Part of a small language model's weights: 12 layers.
MLP neurons of a small language model. Each row is named by its layer, matrix (up: input weights) and neuron, and shows model dimensions 112-303. Each number is 128 + 24 x the weight over its row's rms, rounded and kept within 0 to 255. Numbers have three digits each.
After each neuron's rows, "fires on" lists the tokens most often at its 100 highest values on Wikipedia text that the model never trained on. A number after a token or word is its count.

L5.up174:122118152134152147184134121135155102130148138078135132116116170125154144109148155146138081173141132151135133144089135112141134151144151100117156079103165129123077136121136092144114112120106158069113130119125088125114096088101151108131119118085146111136111136098097117135116129104132127129117111157116129154137157116114110115153130128117155142161094162118138112122152131119102153108108144114080135098145125134099093088137109148141099115140070128109135129107147116139123165149107205132114107105182172140129158146166098157140122114091078162157128099139168119109056095129143121121
fires on: "s" 91, "me" 6

L4.up691:123157124115086130113128117121172154125125115124146118115140104134147120080128150185182142074122114148129132137146136122113142108108096123089165127158129150134149130143154130151139147106154174090166127118113170168104156139072152191108139143113122096143128109102067122149101110150146169110104147120106125116161161143134137076121166123113144131130143108128133156122083147136119133140144136136079133140128157129124095124140145129149169119170143146118096130116130101110107090119119121147096119140126102120119143074160127151139104175179099154084144135130102123087130119138134138141
fires on: "s" 38, "zu" 30, "-" 15, " " 4, "W" 4

L7.up681:133128113106115131150143150165133151170136110101101149040124112140119135147155140093133126106114100129099150150133165106159138124095123116094099155120123077159127127168147121133140176104166092132148128103139085136125087127104138158149100103116145121101120108162094094086124104108123134126114106092121136145166130145089124120123129043100162136126090141123124123131156121136109125107117111143097136134124110106150132144125126092155138135129178144127138104132121158113126096123112132102103140118176112108150069130100080120111110118140179163156145149142143139121137099119107106079
fires on: " in" 46, " for" 12, " In" 8, " E" 7, "al" 4

L7.up111:167075110140088152146117101103107127115112141130121118148177133128132139105112093115155145117172100118152156139188102182155132159108129123117088145130137145109162101088116155141131096140158174145176184110113129133112174126129124111127176119107146119165125134095134126143129152146179147113137108118147116129140113141152134123137130116118160130126111136121140114083112132102098142162139142111129141162131116170120104166149108091092141093145111152106076127167137122097106121131133188109114143113108134139133146143100124107141118104136121135104132102121145146128149158131148123155
fires on: "-" 39, " " 30, "A" 14, " A" 4

L4.up199:165149173141127118127103075131121091142178161110105147162138121142123188172094148143133139122148101076123122088098150133100145119140115086141114133132128131077136130154139141173128160107107124145130109159109092127125106105131119106151144119159140112150172131111137069122114119112130145077148149173139147139176136104101139098084115134170103104172133174166138101133157139142110174125122142117102140102116118157146150137155147107154104140111142125099132110127126114139127151116101095152133106104121143123147132100103093128198125177146156144121114109098096139165133136112095165152
fires on: "==" 60, " |" 29, " Total" 6

L5.up1083:115133138128061128128160156142122145137114157126149182122139120150109108194078118124147172114116144147106113126126160112119133146147167155134091126129156105141158148142167107129134129116079105105117120133090088128117099147107119138142151118119094109103148107139129139118091137141100128111115077111112169120129098143112110138150120139131155111128066191147159112119135085126108106139113082141131161160123151078103127154115116109136122117102164144089149119159135174115133168115083121132112099142129169092135127166141127166106104164132136154117111139074106160143139152157125122121
fires on: " |" 40, " for" 18, " in" 9, "ad" 6, "ar" 5

L7.up430:117121111121135107151109040151107115183119100155107148097146140127162124146151114111089097120179137177136094121082103146106139107138135124115162170143075178170123099108129193106111123103071129103169155101144108168147128128114092162147130118145126141116145132123106125099116135156129151106102075129145133149204131132140136144095120121188134149103093135124154106124132101125097144134109127145128100106171115115161155164117120084127150098126128108105148156129129161156088128148076131093165152125118129135147111138124112134147148096131125136083130107166117136137104117123116124134
fires on: " |" 58, "\n" 10, "s" 9

L4.up1145:174136159093116169194121124161114120128120102160197143128078111109167128131133145154149132124152096111136129114155142135147142143111132124167152173151088157131105129127175150148164088117128124139138126118128156128120141135107115119110158099148093100134149125156121134155136114140117134132148116128161118110113130100171179108130098147126095102131169111106089107107120125089138119140139083136113160130143069114095121139058097100149104121108121095095147153151142106119135130140121084134092144099120134104134112114114129147163116128096165178137148092170085153125121154157158144148
fires on: " |" 42, " " 38, "6" 4, "." 4

L4.up1291:155152089181129133141097137121081160158135096142090103143130126119163103164135130104077117100132126165134127132137169104140068101111143160141200077099125153093194095150116117131142132122124112134171168115119143172105118159162109100118144098130094132135109125143108111129127152120145099110151150125089114151125172149117109105144131113145093145091124170118164129098099074128121127123145161107114137152120131079103132143133143131141075166092125146136099139086169144131153122120138147120117095124129164113136148123101139136143160102136099132144122102123107160158086119158089108146
fires on: "s" 29, "es" 13, "in" 4, "ich" 4, "\n" 4, "las" 4

L8.up834:071107107122149097174117130146115159151129092133154118114153121090149120110134087166113126160123165158122107114132167122159109153164131140104142142154134135129095184112113109195136115149145135166152137139092122151091049134145158118116102154143089072144105143113114119126143147104128139111086087101128144121139096152158139148170143140101067109119141094158094118129140127186101150099163154155181123167107128145157109107108154106152121119076139106141108116121089139106126147143133135126148155109125122151139126139112119114102114137098090099165132097136130134160127138126141111136
fires on: "4" 17, " a" 16, "5" 16, "8" 13, "7" 11, "2" 7

L5.up1018:164067104149121116126125140110115124149150104141154114104105116150143102122126094146154133157122136143161131098136126172103151145090120123117125164156111148128138080102115108121073101115117137108116118140146165092110119101108130160156137139095101114138108102108094121168104098088082128129137115094145144116076121137110156105134118123104130127143139155131118110090153134105159103143109144110156139136137125117142119155156164110093157107112122120104115145097128141117084093157118141134153186140120109125109144085124143064137135072148149107102131122155099157123141112155086172163
fires on: " and" 32, "-" 31, " or" 17, "–" 6

L5.up1069:117111161166129148135136126100160131131111126143118149131169117155118118115123139150150113151149177119139128105134126088147118158106136182109114124100155168154114119150124114113148130126069109142122159102098135128141133121150160137163126161095119127086142108141144157082115114091126122131135128141151171114100134110113146103127168126084141111107127103117124127117123130162097100145141154105130150091124093150106113128187096107133174134170120144150091097132096084135204102130142108129160121128122132117133122141144106111152138134149077122141183093143151143130174102128107123134
fires on: "-" 25, " and" 13, "," 10, " of" 9, " un" 7, "ll" 7

L4.up371:123162135148150112115105102119090095161117136174135137119054119110112117151119133091112125098121111123100121101113131098110152099051124145165173122124103142117113118094146166124115093142135140098131180089144116143159129130126115167135128129115144108176119112101150117143102113146155103148143133120104148105126120150158119141109142107132155158130110156139140119112090082110089167160122133176129143170103154153117118160147146174139087146148150143095135133155121149147154153152135124106159117141084127127180125095148167126125143095138152174139151097113092075169107095145171143143
fires on: "\n" 41, "t" 9, " Total" 6

L5.up25:107097099113156194095167148090132096130145138146093137108142117111116139146141097139116136120122093096136143108161127106110146169124144140119127108140104175144125155109128151172121093118100130171104110130145130107130115135113084120105144119141133084155165118108129169134111119100142119140119163142161174139129120109089098133136151095118164100195108164161144105146132122111110129160080118102109115171140103125152156120124099107117136083137119136126088124153140165127152102121071123127105096119129142109075120086112121118111098134145067092127157144152117109102138115152099100179
fires on: "," 31, "-" 12, "m" 10, "n" 9, "d" 8, "feat" 5

L7.up166:155138102137090136145142131145118143124124111131102134134161129132082166130143095128114153156176118126109154134137149156133069107076136103095110161107135163144167094140131100107128103145132166147092057107120150181133115098101155120155120146126137169124129121111117128115141110147139164134101119131160127102141100145173137144116178126118130157139074157157110129110130166130150142158135119118099135170152109108156140126118097119097209087097137140110140120142141109125121089171145146168088114127151121120126125123125126144120102073141062127122175115101130109148167119141141112126
fires on: "," 37, " " 18, " de" 10, "/" 9, "d" 7, "-" 4

L4.up1007:114155123111140116148102123141129114110128154151119099120106123090157165164098114125123133104138108082167115139125165105116165094152107149125085104158162122109118141120124119125139120116110119156149155113126098132144123155158162104109119116118105128117167105137132141138088100097140076142105139132122122137119167140119173155108136149167124096150128167138141099110159129141119157089115154166146122110131116157101087107156144130138154157135092127085126122115117144125108155169103153125115128131139127095107093121128160124145079142113105141100148141095084148099145113100083146098
fires on: "==" 82, "===" 9, ":" 4

L8.up644:087130129095121125106150138115143131186133103144162138138116099116148100173133150137199108158139162137106115169116187150116137132137128174112108120143170100137144124118117126145106106107115108145121127152092121160130127130106145117156164120128136135129116142106109140106101118104100147121136098131124136060095144110093124095170113131134108127103142134114109157175138112124178091118116132146155136112140136138106138162104130166101181147138107147103105120154143125134165094088164123137096157114169096131137148123151133118117071187147145182110128158114093168094130172103114153183
fires on: "0" 36, "6" 7, "," 7, "7" 6, " century" 5, "1" 5

L7.up259:127105129149094075110123124117119112184129181160143113118187116135142071142119123147141135103125137123143149111092124151138118123158142120124103202122132138131124112107140138104135158174130143122120128131174081141160158131105126123148150115112168145113099102136146156117134126091143170103131076107125132124198129177112131164095102129063145131116111131117109113107117105150152135109112111146136129081168134154121169130114119135116142114111124177135120110133156146085113102141118109122153128141126122112123111106143130138135152095128155120144141106133086153139114126140148084116
fires on: " " 39, "," 25, " |" 10, "-" 8, "." 6, "s" 5

L5.up809:179150110098135129135135133105096082155138111126090148115145155124130127104138097162156125105105069123136124177130115126170128126135094184129120144139098100093129097123148113171129099132148157119141101157173103153107106130118165174135129111107127068109138134119138099142160108131149187107141160126124153101122161125129099148155098195130136111126090114126074106137153117170102148115123150127116125134082150122124109125156152142139141103085116150126131122168128155165122100145133129116131106162128108098084139095128075157115104094093117112098129157112100099168136087159109156127
fires on: "\n" 34, "." 29, ".\"" 13, "---|---|---|---|" 10, " |" 4

L8.up1254:083118157138102118143143087148105146102144136110168178106155125107146152147129122094154121143133130137100158132156130165099115124131167087093167088151151152122125124150142129124110166120147155102114101147135088122134173152103111140138124130112121089136109139118088073111105120108165137139122096141107147108138169123121125106111139144112111145150124134128106147096140110152135140134126120139101150160115119144096109138160123124151131095156106125135078116120122096108111126162133147128128137108155124122106173103115140142123131119115113147110093145181159155038082065177121152149
fires on: "s" 37, "M" 8, "z" 6

L4.up981:142140136110133125066142091152105204136135159128144156117109181154122130143149143094093114134159091128153119112138121112114100138118098124150134082103121116135154120110103092057093145098173067166149111121138149183111106118133154087145117125164119127161099126144139144110112147081106129113151093115092148138141176124107135151149136106097120182115132123140125111109129134117137137142141087110152151115156111104159151124136135138120137099136152139128088078080142168127147162134127117137132086132136105110139138104146125171078149142130126105140081130131129086128143101138117147136
fires on: "\n" 52, "," 29, "." 6, " (" 6

L8.up394:146123115108131140117092124091140145134152131101170158154102124086137157151096144119087111110157141100139149173164171111136169156101132122089076131096158114142133114143128123125116111144121156073118192135147118114093113141130126108155156140101164191137131092129172118159095100160132150134094117125129159124136164137141122123131124131095145082119135149128151116145172116135124162111117132092149111160125147147113159104142123111115112111121148108105142116150149109139102124131140107128115090142119116182138184144151076088103141133162149132164123121097094104153153133133131145144
fires on: "N" 31, " is" 18, " all" 4

L5.up520:093118158131140144109150119152142105071114120145165127163117133142120098151125165113162119144120104156146104128163122142162175115120120159140122139117125120155121143127129133098113152164133139149187088114099110099173168129135153110098122150148188126109157108119143129105161077085177099127139113093138129131141093121120191119140147120097104132095101139090187140166130130126121150130136114144115140132135098145130102127130132147132174128149107119089125147077105148112104167186133146187102140077122145134086111160110101111115148119146133117090142133129137125135125148134112148096
fires on: " and" 25, " in" 12, " from" 8, " on" 6, " or" 5

L5.up221:169156121151101103150146145149149106111116157137089114163072120135111098128099150184129125128074121118099153169072112108140155110143113123101127097170090101189140117119143086115110161107167120129135138112119114129131103132124117168130090185094093154169103109128109168136108136129123097146138116128156151120141153134115132137129148154137120087141187135123142138154129101121130106109087146113080163085091097139095112111135151116149141128097163163108103141089100158145136103142162105142133090099116143096162087103119116140212154123129152137090157118170155168075179125102127108119
fires on: "t" 13, " have" 11, " had" 11, " has" 8, "," 8, " of" 7

L8.up373:138129145070153104077151137134134082095142146123139127137173117115166116145138173116153124142126122113146100110095114098134154121088122186136095101150109166136111105077112136155115144135119111137118122080100085146089110117157147150139126149143138102082165132116089107128154165104096105110120117144188153139154118142105162080137181097153133135149120134100154143116121140153122109119140124158106153131155115109113116134118109096151158143128113134130168112162132140122129115157123154102168127125154152158141107129111149125131169145127134139136152125123149149122155101165133105132
fires on: " of" 19, "," 18, " by" 8, " as" 8, " including" 5, " and" 5

L7.up399:114110136119106127150074133113122126119082082140141105127125130127149114163140120127150088113122116085147088124134104136128176109145136133146142100132102156090114139140174124135122115110119104187124105112165125141109119052138129147107123124112115118135134100125130116111143108120116136117116120145197104124149140112115107080143106117108141124136123169102095147145149140118090119134170125098103107085098169148131119137125099108136118126090104125138165120102137140142120114189143122159078139141128145118129131141140113148144139136084146127132139096170113134102080124148132113090
fires on: "'" 45, "." 13, " and" 8, " (" 7, " " 7, " \"" 4

L8.up653:140101102118157054126125137108143194154143145100111137167112086146093127139134118116142091124107137143150130166162103144110156124097115159121127119144102119145151122162130135148140172122145095136148130166052134143098125124104154144176092140124115098128080138123126099099123131150135141085140129123145114095121185135140163137137105109160129122088177138133124150143135170121104101109116113171102130169111099142124115153117106141157109155091098091087098171138128123169121091176169128128121146116136116140191176119132102093094171156171089107135149171090141117109119136111104153163
fires on: "2" 33, "4" 14, "5" 12, "7" 6, "6" 6, "t" 6

L7.up231:152169115109135142125088141162119097147127098145123150098149111136123159160121109155150116108095099133158081147131139121132100131099188121122112129113107110139150159163150160123065132113116129161125178085108131165157141111098119119181095109100114127107116100157149120075111162111140131088145127152142158117146116131138089076129113115085161126130095168145149125132085121150120099184149107094110153189132149117139159109125109110115163091094172144118137104100131117171135120125110135139133146129146101145146111108124118112102134092108152109152115140101098118101098113126100122124
fires on: " in" 21, " as" 19, " |" 12, " (" 10, "," 8, " " 6

L7.up436:113126123076158105146084119126121156139101111144147133147121117094137113140121140128156153135136114149147109093145159105127127110165140147134117129120163148161156119110141131134080126107120153138138151152088141170162090089149134100133102115133104127128095108154129143100105128117105069176114114118123134121158118163085103109129125099171097122073137143127143124145178157118107105097101108162159139126159123114125144148066097123168129159146135147145129113157108117099141140152114152122172162125110119155116133142134139133103137124143137109150100147118184133108153117132146129137
fires on: "7" 20, "4" 20, "6" 18, "5" 12, "3" 11, "8" 9

L5.up26:120114126146175128135106119088121103114135093158123152101124135166096168142148110145128128147113092116083154057124132124113116097164130153120121129164135157114134118124132119098099139121122117161161115100125118110106156109104132152099126150147126142137136124100131135073118122155119156153114133090122110109134113135150134101161122141096126150143183119150132124140155103146088165124118153092158145113115127124125173118104136123111184158071143109102117117126148143168114090112088127149110131131160135124103158128123084141153131104128109134136101092148142170113157120165166138132
fires on: " |" 68, "–" 17, ";" 5

L7.up475:140109137121151117145147087128148140119126124169085117136138123113147166120131140135141140144141116142115145163143190151145119134141138140120158137154092145107137145134162101110129086101132131164178139118104093121095128092124144132148092143164164116143151101103112169102147129076125163133111125084127128109169127132143072145123111164158130096150110108101153096159130081148147136108142109196126116169133120112107094158141123125131175092093127123133099087088107082157127166113142101113145123092109153129138138116112098131128147128140125085150162113123095095140091141183163134154
fires on: " with" 23, "5" 7, "7" 7, " not" 7, " without" 6, "3" 6

L7.up453:115137167127101163110125131045077179155162151153097128135123108130145120132149112136163142138085125113079124130092142140152137154171142155123131146138143143139111192126128122139107114129166116142112132130147102147134101114149168177104133119141161118105137091108134148136097110139111116073145120136120167130154150112127107121137117152103097161144079123132117120117110099126157097128138146123139093083159129184106152144133115082105187105129119175127122117131149174122146158126107103081156105090161177120146156151124106108147144124141087121129154123142088118129125129118085120110
fires on: "," 43, " the" 24, "s" 6, " from" 6, " that" 4

L5.up866:052167119142117163138135130114131123135143066143138123109147144175125127137151161064162116138105116116135124105127114100093112136116067089126103131126133168106092103089118138162123099134164144135119128133129137132133124082121115122096131092116101152160163111146095123100148110142146144133120108134111182152127162134157107133118123106145138128089082126108155132144123115106101118161153095136068174136117145117099117134152150112105148116157079108089108107156133163107122097134143117074160105143143118118141117133094157114129136120111116187090144128088088088151105129110117085136
fires on: "\n" 38, "'" 14, " |" 13, "it" 5

L8.up1448:123119142143122150129125175113105126146105137114128106113117135094111113130115130144131129091113122090134140089140104123126134157129167200096105114123097134112154131139134127124143121127080093119097092146106111158097130130133141114116126106131128130128112129110157135147160061123131074124158165152115153126138134115115141119150132099127160105149106138079169147120157096131096169165098099151122136115150112115157079146139090128152128133113125133102151155171105134136144165104094150124130119154119136136086157081119195151131127164115140109135125150147125155133153120141153052116
fires on: " |" 92, "," 4

L4.up293:179141109125107133100128145101147162149170151149131104101112151114129163165114126085124108153078068117089152147184132123135110115135128150091138143125149130127126116129112125098111078108078111163149134104117107166093116111108144156129147129115118119148133109154113154148126159112151147115142094132126150129110161101109117143144109175157160176102124099133150163116141129127153140137104102086124085078112124126103117101162183125126168128113130123137122104127152108151125108111121112124126133183126097085089140086124123144107150143139146134087136156073126131118150066098162102130
fires on: "\n" 92

L5.up326:129143164124141120120111094134146127126101079092154149101131077148082114067127125150115136174087113141141114095154136136138118150103126074086116134130124135112103121124142161098141137146141136141132120128140156144157169134101136143090115102107115113157111111126093143124130100103096154095142083189128129121119131127146061153126157103164125175095120161108124130116111145135135168125139097093122112157113141133149112116139151156131081079130117130112121119150095125156139093105105110113136097151111090106091140120153143156099089142165137133153151142123100132140107126143130113131
fires on: "\"" 33, " was" 11, ")" 10, "." 8, "\n" 6, " Championships" 4

L4.up438:128169103144129123145091108129167129131127132141171123111144156095097111121132134109114073129151109107110072088175115100116138084143097158116157116129091105121149109150127165117101129130115108145108156116147180156157165144104188110154133121113167137136106121120124179142188150161113101144115126166152102107150095138104119115154082135188180140117098162097136123102146109093125084141111084145120162138127132104143141147139144143135121089152129113135139138129121131136153112143159131134108089172147126137161166143128167129148138123133102146168169101129103106101140101156135103159
fires on: "\n" 87

L5.up645:134162075127111159104150142083148146114138162112123134079172113115153143193105091183098165154065142122101139128145136123134118099104111181115136100119199175152125122135125146147143138138094124172153160137129145116159143150109128122112082120138127089087108090107144154140100130179124146099115101156143107130117155172141130136150121128158141106140154126138142105137144118078154128110108114122151165144150127109126178136141125124101128147134154097136130152138153103123137106142142137126134133163160104180154145108140125162152122077126146145153099081186101145153080087099086161105
fires on: "°" 22, "2" 20, "in" 16, " is" 6, "," 6

L4.up509:114067092140155116156132111107134117129126111126149152115158158141163127141150085119121163123144114147153143111127146094133102131125118110124116092128094116149151133170089106197103106131123154200127115156112097152127136126150105116117104142120150160099129172146046134161121098107109119127132128127135136138132136135107104136088137136118168144125117109140097154084152079178080094135152113133130079113131148112134147079115133081156129106090129126128153134105110093146152123146103136088120143134094106146124158127118154129139129147113150139165093118128174143103105101085087136101
fires on: "0" 18, " El" 17, "man" 7, "tt" 6, "nd" 6, "z" 6

L7.up512:114136133106131146149122127154132155095091138110099188121142162132067127131132167148110147131169108122110125101134135142141141093138150116156111129091130145115166084131116131108146113144122102174102154127169137114175151106105134150119129106139151150123088126119153144100177144117121096137131152108134111155178124147102157117164126160126132130128129153143144131094158118117139140125166131157140117113143099125103148115091194126136108105097100133112117090124148152136128100104110109170112140129121137134142151145145146148147118137142125095175128090169118192126128154160165153118
fires on: " |" 46, "3" 8, "–" 7, "." 4, "%" 4

L5.up215:089143108143109140159112170136122142119137126169094130102108118102135173132098130163135119134119149142142103101104135130103137141150145117111109103111087117122173108140105135100130135091114126115096126136146148147119172131147120121119103086140138164157163144125158117111172095133104100113126144144158116165103103133120151112109114096161090118163116100083119120099114077098175171136102120160095125147141135139162111181140136092112177104138109098123122152136175078171132136138108143176133155110104149102184137109151117150145126149128152107111106137121094132148130156126138100140
fires on: " |" 47, "s" 13, "on" 8, ":" 6

L5.up1532:150088112089137101153145106071132099131097088099174146146158143127116127128112141113110125108116177144109101089116143119150133109148193134088133116158120143117146133073094115122100107145135119202105145126130138138117146151128138101142144169162137148084144119137115153098115116118102067113197148109146110127121129092093143109093156168182131157128155129105138138120165095115146154154124115114119128111158099101118171143125113103102157160143114114113087086151152137116165138146164153169118080086111131157155180145149157131086142145131143101158091155131179109120132127105107080117
fires on: " |" 38, "0" 9, "," 6, ":" 5, "ir" 4, "nd" 4

L4.up1280:121150134127112106142138099109138144139166179111172082130153122095125149165118099180112134179084165145122134121117121149126149094150112140117139150126120175175097098133121128125156118149146079154108086140193162128109113127083140160150108101105143109107130122150156115139119161187121131132106116115153131127124121159144173114151127109147137141113159120092106133147118112137136111131132178121100127113147121136142154131126097139149118101116105104172117114075146148117086112119139105155149151144118090131158149197107130115126143100112139145127089146103126082124153130114125142122
fires on: "," 21, "-" 10, " –" 9, "." 9, " is" 6, "ni" 6

L5.up1039:143104118120147149128141152114154149177128121153128118113133087147119148124127123111133137126099161118118123146149104134117111173151092140084156108087159130140134101126095135128189123143094145109163138146116152169144096107099147117159107182139129096095124120136116107173128103119139156130143091104133137123132124143091155136162146123099133120119072120118105151090082121189088093157076098106095173115091129171158083129173125122139121112110098137147147137142120115132107106120166115132169142102160113129134112114146131124166152115096085171139127141146106136142125120129136143152
fires on: "-" 29, " and" 27, "," 7, "er" 6, "rich" 4

L7.up581:131119150094175125120128146126160133123128092144104071102138107126096148113142152134145166109109135130120149161165130152134138116115139160095135098169102125160156114143181118116118117121141091124158133099150116155150165117131167139146191137084104093113128138148101156118079096138139123122129125135132127101123150129114145114114118084162113140108136072156113126120181162132139134125153128157157094116172108160124138085094125149143088124177131127087123138132109174132095129098143139109094096156075103156136130139136093133107123144099116153157125093130131081077159157133106152140
fires on: "s" 23, " was" 19, " the" 16, " of" 6, "cal" 4

L5.up1081:124107146160146144126144119143171141192123075134105112140105116160162093118161128148089143148158147158120105094095132103178111119119133121141108134091172165107105155136100112120138124129109198171127129156134142169159144124131131137142108144118136141125105098124133112070126154113112130109111107121164124135154143169107133143140126187129172109089146154114128135138139101185086068165073105115139135072156124097088144115169139089159171150126135109132130062114132141119092120096133108094149116143147122184145156107176110149120117142164117143118139102120086121141093128104188140136
fires on: "-" 45, " de" 8, " and" 8, "an" 6, "per" 6

L7.up74:154119138141126117171128166149126130115108127142112130100100082102136121153156188124113146156142104111137129128091147131137159115124105149129125148145167074160138069103121162149137107151160151129098147100148124122137105126099143116131126166113143119108162116125125133134115093158125108139090143148141108107168119124115110101156133138162131094123161107101129107111111099115109110154106087102107144086078107100163154142131147080153148136125098144134163126109143148161146155154111127154121115114147108133165124144103097162129102078171140121150162154107109130113183077106175141105
fires on: "," 22, " of" 12, "\n" 10, ";" 6, "w" 6, " &" 5

L5.up1199:116115142135126106168108174131148150126154059160135143134172116155140150121144132095175115172116113132145134110113139107122184112104140139103166135097132163117202098162137111123158113155161149107141145133120149158155159130180158097133149109140172131127154106092134114116152130175192062170147098135122099155086104172085146115124114137096112146115146156083169134167097137123128129115136116100136149129089122129063115123110131141088137127100107112135121088093071134079131118138095121157089124145143098110124078147129138141148157163159106138141155117145127130091154120113099130100
fires on: " and" 22, "1" 16, "y" 9, "2" 7, " or" 6, "ous" 5

L4.up119:147112123139139127153167107150099112089133124101150098137169135083115129108137130152108112158101086119104146113132108140138125105144131120099127108115127130151095097154122139137116099157138126109150093160151109126173101106115159125126139109137133065080121135151113140091142145123089107098105144150132165091136124119116135132190130095137163128101136110077128183107150136114148120098122136113135134139128102109124087132117126123116067134125096105084140157123110138130075124128116136112070119171119117157116148149163154058150153128074113135155138127115090130149158145115119153129
fires on: "hi" 34, " was" 16, "s" 7, "il" 5, " is" 4

L5.up71:138108164164102085132117132133085121144130085092140086126116150122146148155153123139081162120137106094160162127067144113171095113145106070116131087114114085125089099103127147124120122122125109128152152112159084155088126155113135118140145165132120158117159130132085155156124082160144148125140115158161134131128140102090095107105117104147079128169104110129116144127126136122079135146147141114106086125136132162117128108131108144101172121113136126150139138130133132156125068114116105118125092121107135149140115115136060141154156180133178120153156127077124142167140161152114129150
fires on: " |" 70, "|" 24, "-" 4

L5.up377:148101110131136123060127138155145152116139150129117138125097121144115137127066168153092172132145121100144117130117109104136102090112102154131135142065098110150127131127146132082143112096127110149115114088154099115123138120124119146098098143136103121101128168068099125156113105098131132136136152103125148115118125144090140152104118120123157143139146158148178107140175150088092159126167129103113169132134116096113159098174140110178121146162156114120129133175125131123136130182154169100127127106108106142114127115151163088103112147143108149158113083123141094171117119156127130172
fires on: " main" 21, "t" 10, "e" 7, "n" 6, "ter" 5, "8" 4

L5.up975:128124105120114149130122146070140125095107105113176171084140122152136125114111120120132135139100103092088086113121136131137101155119124122155090137104134061161119147125134135124122131119151177132125156146144107154146121138102147123154128138152131119126151159157087120147139135132112105127100132128120112110144126141106141138166141167130132117148104145158085120150187104166106120108126141147119156144152098159122135135170110119150159150141119127118162160115131128092084132114133054167119110147104125136148177118136127079147175089151167191107143123094121098119165129138169144110
fires on: "," 44, " and" 29, "ly" 4

L5.up145:119150118114133142123096086165144157122115129114139123175131136069142099152112111132151129164109101072115160092147107148152152143126142178149137122115153097113129135122118153145116116104106134150084167108138136129114124125132092172133098144150123155142156109098132117153138120119134110105115113154109138143108162140143114144134160116118157087104154132146117101123137107167118121135135133095172163117144141121122112096154123139134092127120150105179120119147162123186144106147180135087173107084134134147116180129121138110138108176165166131126132126123109103152116116143151107092
fires on: " under" 14, " all" 14, " as" 10, " before" 6, " \"" 6, "th" 5

L8.up1240:131122108108125124155157145161131172131122106132176134151111166102153156115149124109114103162142142126148157110166147092099110105162151168104128159157150145128115085087138157116098100145159123128122110108142121173157097127144126125139109130120109122137106062147126132120125093116145151138100130120120153149142120111139113128152134097128152106145161109134090142145149138147105146111134188148145163153154113148117118130094117160160095122107146095138148133102117148070136132126118127124132123132150119140092102104107101100111106134152106127159111173084142110114136139142144134145
fires on: "0" 18, "9" 14, "5" 12, "8" 10, "1" 10, "3" 10

L7.up997:126118171118123133116129149135131078109109101147137147139116117172089138128128106144115158131118148127135085113116119126085163094161172122119078151162130151127149112124082146106125132147131120132120155117112147113155174146130134131144120134105114121169118124101142132101121138115133086150150141140121083123172136147130127123119140122089123130119113131154122132095106129110128112149140134110168113088114125124125147125109124140104155103129160081101158145122119120099166150160101131117136102131151094098105113123160088116095096122110111129151141118160082138104146105128125137142
fires on: " and" 33, "," 25, " (" 17, "al" 8, " " 4

L7.up1156:155100083126115100139137086130125125085128112132094143131173103116131130105132135128132112121109135118089173148077149121132119177155104108118082138122128131161125152079127149046086150149111121148113139117102139159122114158091109128151147139131148119126122112136160123128128104128133179106183113123097142133149153163138134137114098107133128129133144110129069149119154108138146157127087102148124107122126143148129156120158115165094137096085109161108157123145139133173095124150112145195128135140119099095102152158147145121092141106150127123097089074184082155167133143141095115129
fires on: "," 26, " to" 22, " in" 15, " on" 6, "." 5, " (" 5

L8.up1494:125161134157122106127114097093112141115107118066110112131146090118096147128128127129118138138118137116136089115154113113108123138108133113122079151138174116160134087110156126152123102187133122114127103127133096161146141134138156137105145128076157132103124118092118114134117173132156143122125159091149134083155118114106132138113155126060121117101110117145070149122152111156118098122132127122144121100086124118118113074149139119092134091126141142131060112077121094111119115094107148112178087144141115180177121106155122144180132165122116115111138122136154088127136126146135095173
fires on: " to" 38, "," 13, " was" 11, " be" 7, " and" 6

L7.up1241:153206156123147135131128122150117161160124141146128157112141145173156145137153128168133128169121110135139076152079127131087148144132143067115119115118131129111087139142119113112085105163114116145101187130155121107154134134115142104125099090111139138126121130106138134118147144128101132119139158151111107132158097109139119123150107140129119148118120142148134152117093167137146141166084159073121153153095132133098133096136147149135162119090116048126135123096118123154129108162081129121116096117129061116100110140157144146126143101135133099171072115149104147135149162159106117117
fires on: " (" 30, "," 22, "." 13, " from" 4, "\n" 4

L8.up479:142153114134104132143131128106096090086136134127118138110162136144143094162125105080115127139135122106121112133121157139096166107115122141158119118121134123137157105086158138110072116107145195096139157177124104135100115111107153097141156098110120132139140122129108136162138110130117090127130132095117147087088150149061116091161128134100124132131116150158128106135133094124112094130097112074148135169118119156084146156127146119121128140107125137092109128124103115082163113155148116106167103144125109151163128101099116066146157101152116154137149124139138143147159107119113134114
fires on: "," 29, " and" 22, "/" 11, "-" 5